MLP neurons of a small language model. Each row is named by its layer, matrix (up: input weights) and neuron, and shows model dimensions 272-367. Each number is 128 + 24 x the weight over its row's rms, rounded and kept within 0 to 255. Numbers have three digits each.
After each neuron's rows, "fires on" lists the tokens most often at its 100 highest values on Wikipedia text that the model never trained on.

L4.up1193:132163121122139152153113111150173124129146109133147142138100143081112117142107138119104121157103078088147112109125089158137123134152074119158122145147089111099139133136141107120162122119110139102124124155152085150092127149151139134113110117114132112108125113149152086151141108134101125159
fires on: ",", " (", " such", " one"

L4.up25:119140159126114103142120074146133117129131130143106118116155122160114131162129126143119114100127151139103148139145183176103148115123177120143070145122123142127154099121160135150138092129145185097123125154154122123101135127117134121113093134160084112131137155109111140134172067139179132129
fires on: ".", " than", " then", " moved", " and", " where"

L4.up1198:123130135161091137117123137150117136094098108151142099145087151176126149113165116131141117136076119135148124129098121165129105133106107116113100154134122106110134122087110144153105108107125180124133204104134162098114075142175132150099126136136133170133124110105135116170118156090113149115
fires on: " ", " (", "==", "-", " of", " \""

L4.up881:105140115117142206169140113124123100099148110142112147119121126186106141117132161074101139150179127102097112103069119107169152163138154140124059112113139187094137111127130120097141115139149104113130133187122139139086159128101097107166136113161117084141150106090194130166114130122145129118
fires on: " to", "y", " ", "cy"

L4.up339:135117132188170104115101161125108123133135104093138138137081133131142134165109180110090165127113130104155063136143119120142105125090128123120076124126111131106111188109140116150150161172113123166165102135153128125130157131162091115111141112106131148088122141134153104117118135162170083141
fires on: ",", " (", "s", " \\", "),"

L4.up278:078113081126135163108118160149154183144144069120116148086118138114128128175165109133120119066114128087116143133096130112088142141125136120193101125112148121154078145107111111147131133104122135119114105160145135120151120192139134147151105139110103111123120124101120185098126138142127146147
fires on: " and", "s", "'", " |", " or", " not"

L4.up1195:095103164132120171127101107090110130126143138128121062140125131122148140177179096145109135147114115170100112169153130116131156115106104126150114129116137144147137162108142168119111137135116138106147109182152113182175144136154122129111138107126156101153111099112114144131132101121137130090
fires on: "s", "-", "o", "t", "a"

L4.up191:133113179153144158143096152144138141136087111136185144119080090124108159144141093097117136105134149132144161147156096145099108163089099145093148148135165137115099163146135109089130170113128118136136112135113105133098135117107125096153121123144136137132136114116092083173086134085145106143
fires on: "\n", "===", "(", "-", "H"

L4.up50:114134094123134129113106115169102106110130163158151097088109071119159128163128079149131157157111113167090122078148140175128162122125128087132139107079133132132129100142107105133148135112113103182160127175110138167104125145110161133161136123120142132165152117136090092135147133124162101123
fires on: "-", "s", " |"

L4.up333:105135133118109118128107131131136144125109157120122157148123123159140154166079173117123143115153104104109144116150160096127139166113154149126121156101114092125110113137093097155118194165122117155124125110145177165137136148152114125127133120123119118124169114145132119173146128098147117125
fires on: " /", " Best", " –", " \"", " Army", " |"

L4.up546:119145142115118093084147070101113152122085094141171155117127154103098154164099086162148137156159120139125132130153118108124128102135143133132131119097091051137100120126148099160135117102127151158113118087092140149124096132138146137112106134188123113151141094147140102147136111110103139131
fires on: " |", " and", "\n"

L4.up171:050161130090079155155119102128103132147133111146115130111144080144127146121121122086134101130148124121111125131094115152145144154123115151111082160160196169095128144110136122147175104135096105138128128164128138113127096148095146061118138133128117154131163138133127094200112138167178096183
fires on: " a", " of", "d", " an", " as"

L4.up290:095144117103125140144142110100121102166121138097130149143033124127112083124162145148160103122130081134074145164064150133140155099155155138117100094141142146126161161091096111092161091132124117105143115126153103166136133158126146095125132139133153090151142145144140141125086119120151113143
fires on: " |", "|", "\n", "er", "ugu", " part"

L4.up1462:108125146134154167120119090108157135082120084145137177099089108109126097140152092115151130131148161175136132096133142136148127163144100114151097122085152142127160113103158126103061135083113109122144140190118158126107142063131167145119123180151129146140123137132150135123113119104113135136
fires on: "==", "y", " of", "\n"

L4.up992:094177127148121128138118104129126094132114134111109159155097135168133095124101083087119146115108140108122098102109116132125090153120138125170148103174095139123108143133129144118128100122203137112157138139145095110127095158136121112129115127104114153142161125134180138134114118147146135155
fires on: "-", "'", " that", "\n", "|", " |"

L4.up1524:111171151104167154105143125181113136168140129163124130106136157128093118153101145186133132151102134098082152147174128151139158158118088115093098164156125103123115134136178120142111134050139081168127098103186102122108121131124131130129117162122159144128168147138125155184110128112119115129
fires on: " |", " –"

L4.up478:130133103114197122153135153120129104070096136150075157131116146125150176108120140116133130113134142100142082123113102083141104176115116132130137096115142151141126151152146102080137152157111121141122122123144132119107140095140085170125131123128106135086128126140157127155155163156133120102
fires on: " in", " since", "|", " the", " from"

L4.up1167:118164106086140120121139155129166136112094099114115111115095118084101129133163171135125075121113131145095141103138104154089160075129109094159078147117115146094116105139093152150114171128141124147111121168155149089145121134107127097130122111133134098114117127122156135132147116121103096153
fires on: "'"

L4.up765:125101068160130154110106125161113145127126113152115135094126119124132143132174132160129116142112140145148105137145125157149114139164140135176126114096140167133147140157152115142130108105109146136118171114129126148115119167102116129139119090097113167118129127131142135194141143144127116146
fires on: "s", "ing", " opened"

L4.up249:132153099110164128135123087115118102119135113112138096154091140147108104122107138094133132146098146155122118123137102113120112103136158130143176122183106083120117124109114106131092122152136133154101132100130157148119122093146163137091101133103114125101106132113125098064143156130118141127
fires on: "H", "N", "}", " ", "-", "ple"

L4.up831:105094123136118136158155149100129103135103145128115123167070100138098149142137128124103138139140082084098089153129114157118129164121130119139109118100108157128120117124147106103100178137085136118127139172134180122137126115138158142119159119130136095122124118136136154143136174085137095113
fires on: "\n", "'", " same", " that", " as", " My"

L4.up330:131134152120112068118137152148110134154105176124135160104117135129123149134133134169142113145108146136135081120124135141135152159128126115164156115113131136100146119116143120106126142129154145146172153170169095120150130099126109128186118116141128098114102128120129114139107142133153159120
fires on: ":", "|", " |", " →", " club"

L4.up322:149082126128131071158161129118105175109139127147129144162128128110179154125125166152129105136130106110145142146137183066170105076125151122151120101131128103129113117092137108138110140093133078174142150121167157144132132118152142126109113103132110127177140143131103144110118156134113109140
fires on: "s", "z"

L4.up40:148178116173142129128097110159161149094115134160112127131130150107145125119153140146105090145116149143125150139132096116124155099129114141145134142091159069101157150123125174150145110148144110137147128120144103142150119135138133133186148111151121134118105134172111067104112096168126127096
fires on: "s", "d", "ed"

L4.up1019:106122170129137106122137179182141129141163102155168144169168172123118058161141104172145161133115157106128121087112124107143099111146095139129164136147115113153124125110094106110123141069097136176152124150134093133104108126146111107154153163135073111096160177165126131124120126150117114112
fires on: " |", " 0;", " 1;"

L4.up1457:132127123133149126151147117106136097168145097138140112134128112104150151153094107111155161126131150127136120151124114141102158140120120121167124129115135119158105125132121125150118123150133153125153137143094157113174125194121153163116099120101146143154137111116128151126147155107082145132
fires on: " |", "|"

L4.up1233:134148108145084147121156141158143118073108104155119160164090126160119112144164126145142123088115156116133142131112131145121130116144103118139124157096125123107095135131108149138086122090086180168131116107115117181113132120103130133127156095087083108109135150072093145150115138111137130111
fires on: "s", "'", " ===", "=="

L4.up946:090126116145066141060134108138124128150128166111101116135130113144109126147197097118106136082124128113120141162103140122151142118122133158146149113163153134126131146141143143065154107134150123117146127155129116114129126116103146165163096158148129170131094139145139145151095161104144165180
fires on: "==", "===", " such", " =="

L4.up129:107158135097125138126135110117122111110115160131157190151111142172122120110125148109109173132142117153117099090100113144115094055175107157163116124070120147111165143157150175147139100154121093146127107144149114142120163146119116117087107116097168138155150110160103144154135113141180117114
fires on: "ed", "s", "ly"

L4.up637:153130161148150150149164179117154181109127147152133105160106078152103116163100111121095126140113093135122092083141138151161163114123107119126095124123135146166080161134098141088095137164108112118125090087117111189167104100130137163202115140131101109137168145139131144111098152163159117130
fires on: "s", " States"

L4.up1005:131164097140084127136130115143102143155120104135102154140164123102101160161142153144118106104147135105181125103153057155098153157122140177132128134150149107107128091170150097118107142129121152099150126109102126149184125150098123131154124123149083168091099124115108121113112106111119110157
fires on: "==", " =", "===", "---|---|---|---|", " =="

L4.up747:114100142088140094111143120143145149164102149119129135127131109142132137089119120122139156164163140129090119086144137176122139143152108122126151115111141137129147133094137165152149117118130115130123106099149134121083091113139120123119111108132157145132120164118109131153160098130156134099
fires on: " to", " of", " in", "ed", " for", "N"

L4.up413:127131104139124113124103135134092075153144104127110111128090135170131124124158105098142084091125166133150125172144136140138116172115110105129114131132118096105106124114116166125131142109126165118108127090131140127162148114121096148120131127134156148170151119125137163120136124092144133147
fires on: "'", "\n", "-", " life", " his"

L4.up400:102137110139095122149119131148160124129122075141117161124091176172086136185118106106108131130165137120102129086154107170152131140083132149122107140117072132144124150128147151089118115134117135154130114085098149122137093151152139146158104162129044135096123116122150124115131130104092142118
fires on: ".", " |", " Film", " ", " (", " Award"

L4.up1277:156122169102125164123091151119156143120119106131135126136145144178109111134130137116151153118239112067150116129156085163051102153142155133126127155113148125130133101138133086103121180119121141117141134159119134090143139136129148139106126129124133128100129101134156135104103102147165141135
fires on: " |", ";", " m", "'", "IFPI", " 200"

L4.up585:102147093135112134155178104175082132145110096143129137110087096114172120145149141090099140114132119136142115136109119117116135091110137130088097138140091150166122145079144130141172142128128125183139156113127134126133144151126168115129107100122132076169105115157145159138132126126141085150
fires on: "\n", " |", ","

L4.up45:133154107109166132113136122153116156114142091109086121145139146108130156145084144134106055112079132108149159151176101116150132138090139146145128126144130142110151186129133149107151089092100113116130143129101118107153126146131147150092111156112142133134147112136178156141137138151147168119
fires on: "s", " (", "ing", "ly", ")"

L4.up14:089118107112118152123138136139110129112170120161141131096117109140110117148120103140104153119139152118163113093146120138147136125142147166127131090114099128105126138130121126144106145119108189163153109174135134140174131112111106140147108161124098140180138150126115124152123136065161108137
fires on: "S", "|", " States", "th", "s", " US"

L4.up579:095105110102115118149159104158129148103118116150141126139091149139147141125106163124093135139135142101111156149142135145094109135119131121155112136112158124135182138127099103135136117114112162144134107116121122134121138103098125141150114110132165123123070128161102111087118157122128147145
fires on: "\n", " (", " not", ",", " were", "s"

L4.up1513:086123149105138087152137109153155146098089193178141168127096166159158112117100071164117130141173145095109121124130155152116142124101139118108180123138113124128119158117125113142137128147112122150106111143122171139135119115135168136134077128074067114140094122073141152174133143165114138111
fires on: " to", " B", "C", " not", " C", " be"

L4.up15:092172106131192120125139128093145094107130130128142099137146108138116160105114167130102117162102134158166151143136124081125107140147151167148139101125157096149095154124157139126135130133109064119118170140137134110180077102128121167160115124117092102126184153158100137129115138118129101114
fires on: "s", "t"

L4.up1244:141142106115155098129149140140139148126157073138155166108097148124099096145118138093122102109107163116134118101145121120113129151077149142146093146155158123090101117122138102099143119157133164086098123104141181119118132100122137155132135131136149159136141118157161129144157109146126120116
fires on: " as", ".", " over", " than", " |"

L4.up141:138187166148104134169153086095120134145112139141156118134166191114160119120137096117137113166177120145110110147093148137101158150114131139127073098116124142102125129132102130137156116157135176135154126138132122129160113145134141142107119151144068099084162119132139131147118152128106158090
fires on: " |", "ing", " significant", " 0", " special"

L4.up1263:139167152144146167079127149133123087123142085138111151168129164135144133113127123088134125162121093131141111044182153097152102129157095135124062136153152135134152135101124135134089146136134134137142110144146106115160133153123096113116107105147124102110097128102139153157080114088112158103
fires on: " and", " ", ","

L4.up766:117149124110120132134081126143145136099140117153154098135164152175132129136130109147118093096174167102114131173103170155113115135152135077161134153150124156113151138146170161160109106100087114108141128108135144131156132144118110126104086123134132114114127141128096099154137122135110120153
fires on: " that", " and", "\n", " of", " a", " part"

L4.up180:135182131114117117134193133126095111132147140117143113111150115114147096091131132166096064127110141096103101096093128141121133120140151129143066113141173125138112132091138110135123113131142163100154103136103139148138096170145124110141082136141133120205128135159161113145137157125108155133
fires on: "s", " of", "y", " |", " Majority"